config.toml
num_hidden_layers = 11
head_dim = 64
vocab_size = 1115
norm_place = "pre"
rope_theta = 10000.0
rope_fraction = 1.0
qk_norm = false
parallel_block = false
init_std_qkv = 0.0352
optimizer = "adam_atan2"
decay_shape = "linear"
final_lr_fraction = 0.1
batch_tokens = 16384
doc_mask = true
MLP neurons of a small language model. Each row is named by its layer, matrix (down: output weights) and neuron, and shows model dimensions 0-127. Each number is 128 + 32 x the weight over its row's rms, rounded and kept within 0 to 255. Numbers have three digits each. A neuron's up and down rows have the sign that makes its largest values positive.
After each neuron's rows, "fires before" lists the tokens most often just after its 100 highest values on Wikipedia text that the model never trained on.

L4.down101:134153123094177169157106131165115123153070166098114105142118132140098125116100119102144154074103107096171132172122106131115145087146135153163135066153159137160116174064104090119095161141114140091096142097112137120169117159133122161147153131077095158111158111153124146122120083136017163130105094117126100132087156104091112081146084142108152088111144126139102097125140125189168104150220
fires before: " ", "s", ",", "g"

L6.down66:135091089162104189108108130089181179127170068153143117091103110143108145110128119162050148099139176158089069155137148171119128157070108095122146185106143094129104108083162117189158110077099152129183114122087111164156164126145066177142144146123104151177139128120115160160142168124119123087090126122096195129117153153112098121127072040129178149128140133139136138150128123127114149097158
fires before: "ever", "ian", " the", " of", "en"

L6.down193:134192138139114164144125140213132138109152138178201114163120141160111075161093133169089078155130169077105134084087150128114112125110081171139095134121143148080099167081126090098137059133118118129202133158124197138163166169130148105118180112136166092072117108035056119106121094102161117107118134128151117147092173185075149154136125085107178094179114057095133109155124125092174153136189
fires before: "il", "S", "t", "if"

L6.down12:104171113121176139114115145099102103088185150190110216104093091087083182106167106150151101134137159142188090091096134141129126131087164084141096104076050124142098105113078103094138110137145152160130128091120080117073159183139154137132148166179104196146111151141141144137153156112155132111144129123130168100154148143088145165187104118127079148072135091081144071131164102070134101075224
fires before: " by", " to", " the", " in", " on", " a"

L5.down372:204163091103108136071164105158151124096103162157146109168155092070177109112090087118186146124097105113147162111118156136111059154152154131116112122128110124148149173094127119078146217070186183095120119124120060175139144118103187101091128149071135111138118145121122147131095121138154107123166134119199122181171129175124118112117124136198091148144123116104110123083190154106157093171162
fires before: " to", "ence", "ent", "ed"

L5.down263:148152079141156160138099090140101111102156126182146123122132135133116119142182140113086111117126070107084121118108125115150177106124105143115111111159061092153115080077153124125120139212143088139203086103114077108117123181097136140144076123109097083144086112142098132072179127151127152124047236116168134119113128128118112158131104093084093119078163169059141147081095105080151108125133
fires before: "er", "ury", "inal", "ral", " of"

L6.down115:188138105181124127099090115160122174159133155156129117111048173165102098083087131185101144163096145101130055147111068111184114129127184138110095118087104132107180123100116135094100115190097092115118111156109145117136122112088065185160069074161124110101151125102162120171114178076159109167141105116129142135127159144126142107132134076119155074131139098045101111184052104160116125115139
fires before: "ague", "g", "x", "e", "ction", " "

L6.down301:107199124121118119133153109150145107145125135158212122146146110123146105151061093177109143112181167113109170131156126111068097126056089132142099182112108101146161205179103131095155154109137135179152110168093137099080129104082139140101155108103090114083172083113124104131143103136126120128214108127142118158205129125128081073141120121110169166098120065163094117117140118142148151111121
fires before: "om", "ent", "ence", "ents", "ograp", "oy"

L5.down377:127171131135099111173085106053083094134083139175119156149143139133086128110088142160111126141112158179135106113100162129106120141112129099161133076157105160134164193118155160095146135106179117145075111048143153170086140153160110105149122167167116109158115119162124120157120121171122150101190087075096100213155199154111098111127168124139150182200133129000086128163120132085162114122156
fires before: "ess", "am", "ent", "ation", "l", "hn"

L5.down195:131035146109157178157173165136108164113134141178108117142166133085116137144053106148124125058105123108102101128115110110107117133137132102167099167113116085095138126157128097156058202097134127113122121134129160115156091217161098167141089127140176116109162116195184133131100159122150098073103108125128169162152129188138122121110133055134131108136108127088173114171158134149111085094120
fires before: "le", "N", "l", "les", "E", "v"

L6.down207:143103121112138135152134115103141101129153105067135129122178140132113155184135168135148127102150187175177113099147163123075096072083126140103126120124151170104146114091125141119077157121168155138103137141074134171059142183145141093144149086143161165121112147145194110142102153127176197139129049217126081132090090114110147147059151156109085175156088130147066095114172119155092090115131
fires before: " the", " a", "ed", " to", " M", "B"